{"num_hidden_layers": 12, "hidden_size": 448, "num_attention_heads": 7, "num_key_value_heads": 7, "head_dim": 64, "intermediate_size": 1792, "vocab_size": 8192, "hidden_act": "swiglu", "norm": "rmsnorm", "norm_place": "pre", "norm_eps": 1e-06, "positions": "rope", "rope_theta": 1000000.0, "rope_fraction": 1.0, "qk_norm": false, "attn_scale": 0.125, "bias": "none", "tie_word_embeddings": false, "parallel_block": false, "init": "uniform", "init_std_qkv": 0.0274, "init_std_o": 0.00559, "init_std_up": 0.0274, "init_std_down": 0.0028, "optimizer": "adamw", "learning_rate": 0.000908, "beta1": 0.95, "beta2": 0.98, "weight_decay": 0.16, "lr_head": 0.00872, "warmup_steps": 228, "schedule": "wsd", "decay_fraction": 1.0, "decay_shape": "sqrt", "final_lr_fraction": 0.0, "batch_tokens": 65536, "max_seq_len": 1024, "doc_mask": true, "train_tokens": 601300000, "max_steps": 9176, "dataset": "wikipedia_en"}
MLP neurons of a small language model. Each row is named by its layer, matrix (gate and up: input weights) and neuron, and shows model dimensions 272-399. Each number is 500 + 50 x the weight over its row's rms, rounded and kept within 0 to 999. Numbers have three digits each. A neuron's up and down rows have the sign that makes its largest values positive.
After each neuron's rows, "fires in" lists the words (lower case) most often at its 100 highest values on Wikipedia text that the model never trained on; "fires after" lists the tokens most often just before its 100 highest values on Wikipedia text that the model never trained on.

L9.gate676:457503495561511497546581564508553530532370550554554527492482460511531459492515524501585436545498498519594575439511502482468556610438463422522553520520485451624560517536488562487573519517506470403519560654481490549479467498513487448487488581514620512561427503508524508410485429517428528480551524517466528551523481558489534454406412504456552506474551514623521551513516516435483479512394
L9.up676:443477463469560486526525499413535626495507621415583526542449555505459418507524454561415539559541391479539590483529534520480451524424492498508537454456398560458572583540530486506490574591454415581484508470528438530533616517453443466417453607300452502448460562558489484542383449513588533505460465501504529533476549463483490499388555411492483423468488503515478544530459485438546406512456
fires in: "in", "by", "of"
fires after: ".", ".\n\n", "-", ","

L7.gate460:474441483466553561493547535456550490539447531445516474470455530547487414581489527537540505390415481592408501459563572502432565503445459473585497484510487506457525562478455497429479483557508397518570542494523477479517470400519441433474504519496422409488408488423543481499567512563492445512568613520480447544534494441496497499473485503466545447456511531496404460468504491495573516470599
L7.up460:489444455428509424549481588581481504463458441542527505458483604368464473524512546485506462585560498594540557446547478464441445560523471515529586504471574516474482477545435570631502562501336568420518473445482405553497544490449416558510453582466560556446434479547528499502476528520492500492577503479565467508481472436495532501471477462495564567541633600512560447552528466546459474421469
fires in: "he", "it", "she", "and"
fires after: ".", ",", " where", ".\n\n"

L9.gate1436:507551459505438485521526565569520402489493453521539470465502492568407463562473487480545577460476480536485571492481478484533513596609582468480462455438458487491420502468420420559487529498488480494568514570504424412511526514461519528527507540491599498455488479416477434514532441555544503581654583450470497566542460392569352420531451589474543534406551436484491484476496527453586451466463
L9.up1436:433544463502568462452540529617580457553523499499517621576526599557435473512426498492525470512466468531479533502423473457494438500571620555497474442547445520579450570581384470516499501562450456556460448499524594445593450480349553502531539543568496558504511413463546487538484479463463425489582525533526505564553515516519454598476480523445517580435473525489494436482545480467467542466597
fires in: "an", "is", "a", "was"
fires after: ")", ",", " was", " is", " |"

L7.gate188:396430512513439510534453576503552486393457535561452524521522462454487434526515562532477464532466495497529464538531511486546619494508579484425499516483434639474521589502422510438505478549511564477506540405448464460402388493449480525566478429535447469575527489452568551377468503386501523450534550458520407432523475497449524416570447628487563499524480427475441473514437475425580558478567
L7.up188:542464514552512507503526528521543462529436573518456459543558555525610587465493455511529480514495533551480477570533464524476575546422577466546510423485567484464488467560558515452494501599473544461488502528438518572359404442481450529583451554605490422456489514509569444485472511490503528510464625555529463433473491444434546458561552578486503551554565520467425551461512481453436528415580
fires in: "a", "an"
fires after: " as", " is", " was", " N", " de"

L7.gate1094:581536486504445532564457535612471478482504515453502524554436445590542443536473503510563509463397381528432485455424543441385471556517479433518482510512493457537546569505423537498526495434447532616519492506540534536454516506449485432493459586565477433438491451570466499529478581486375484532482466513484407509525395472456459627434562442454469486522510479525484549550480484375528486542505
L7.up1094:495620642546446452507466626555558577534482473502462493502469560461481606497496527545456513487514469541483429542521472531564577586499556504423516499520517517503407546496494494500500466472433513477550556499547486407474562541508481489565556551577366376505553509614514576430473512518489478446592475535494555603436493424468535416567474528491497532563470466458386436529506524538469450547461
fires in: "a", "one", "execution", "an"
fires after: ".", " and", " in", " by"

L8.gate939:491435512518440479528492601464458431466435481539484497562468516457464516436458559510482628468459420493497470523486532458504565440428460483444508435431457527464462553495491439427482517460466568486434409484463566486551575502393618483489629501483578479522466562497560518531565448579448502475489528439510492497524475506456520475516532425539432503578494518496560578548547555503555557522490
L8.up939:493473528467512429550516461515535472410482479515467507400477516531500597456533517561482454493566471544582549503563410477548536561546478527454496477451547556541600555480491533478508486461422468474543498536500465550472542490479479561574537505450592554573443581539496481519460557514510543429522594512553446480413530576462480531574489391492496538525582452487490438503447510552581454547465
fires in: "he", "and", "she"
fires after: ".", ",", ".\n\n"

L7.gate182:528518505463553518527452471543593432568471520378576634420473511411482595557528473515434486470541506503469512538608485486478474549483498500515557520489526515544573582503416432545510473552533557474605543518493420489566482533505498457511520560452494560532505542483402440487425512554373521474438463477455535542468473488559598514513518511496506535559556540497533505399511643544547524486584
L7.up182:510493468530501462537478480363541517487470539477425462520570558450492430512569402441496513593452461497519387517540539394525506553433459473518551448408496508455552531462486484468496461533488554557467466548445490463448544583427510534550482477553434505446528567407594536603510528524468509505423467522484461485528566541467471517441435497490468434441595396400437487517496526483481509472413
fires in: "a", "and", "the", "an"
fires after: " as", " was", " been", " became", " a"

L7.gate304:504444507489585532594538532562496432491522494511488507624559588561534422508555494489511447527483520545500620486445526504469470472459420445469534499480545519487535588468557594522490474508534601514488557412398562527601552458544548565519508522536562474517569499459533613563549528569495511579553479521537548496565600409575449418555506622421471483436460509481509547476500436592450495561559
L7.up304:533522496547417518570491451564478530496513452417491504520516579484501471481419464493482541514524608489617489440587396565487474518471497449503506504465556435508514473443471503432430439524486513447536509554453526469585528572501451437514533522484581600506513488545416593497448473413518542579449526484505512477545557454467509464502566467516553465554533513533537612543434647449448476481449
fires in: "united", "u"
fires after: " the", ",", ":", "0", " Ch"

L7.gate773:468414509597511441486610504566469525499423541474623495512452457542460541509427485455471478538490503532453519407485485568482508438468482548480463445481582469496527480541447481507431516406436411582483588518436478462504574573472483470517532455476591503405515537483513484412427474513529390564516502369486575404512459476516525453437523458526516465471446454570529508484506385486514434488486
L7.up773:511496433502517412505538531484496531508559509466475466482576602430427594492472551548465492373470404388485422592577517575527512494562598469556574466540472532515387427456478469476587613487551468492528519516467504555474526413478503420537429561588441485503459505433570459447508596516472602404455582619512470485457460522513567533603526517535499482464435466440518496513522465473498481526400
fires in: "an", "one", "jakarta", "his"
fires after: "2", " was", " in", " as", ",", " on"

L7.gate1279:563411608401530473543630508475567430446540556468567514463493516554549459422499481584472496465435496579601487465453504563476538448478531497500496481486400520509508486423468422539484598504536515423465582431493493511517595475519509448521434524479547542511500509460471548487534582437519485542510487436506555491483504471533463426484464543568477444471489596458478507537449578480565458487555
L7.up1279:481381546509524545464395455461490444345500507517486520476534460539515576533418457468496432485567424433571535536494516516543509478459495462484484484634456523510498471465518509627509483571483518431564545471552490530432533535523441489491556540489553521487604456461425501439452523541425411487426433518505509449601499553519492367462563435480503530484415504450462454551456540415539450519559
fires in: "the", "a", "two", "one", "only", "three"
fires after: " of", " the", " as", " with", " became", " is"

L8.gate914:423495465520438541504594508471462482572496466465391502460503528428541558452525483504603480474561547595590595480548396482537558475571516479475524494515518522523530457528431535502508526466444468446521480563543404480570566483455451465493406480518511506517498569529596527479482448491452518503444520488565510532439544520497367489487499473521564579487444567581502461493517521493449450538535
L8.up914:531556469521502551527494464534524540464520527494511454413504561475421478498520491449622574473526454578525546646558587564499476574560522501550519470544478494502488550505519476509445554570559539462378455505544562461582542477472523551393467438503561554563423535453525567522457547490577494513575453440594459560538497502465539660463536564546541480501394504486486533443388514484558490568522
fires in: "pexopsis", "he", "figulus", "she", "they"
fires after: " and", ",", "ops", "x", "ul", "."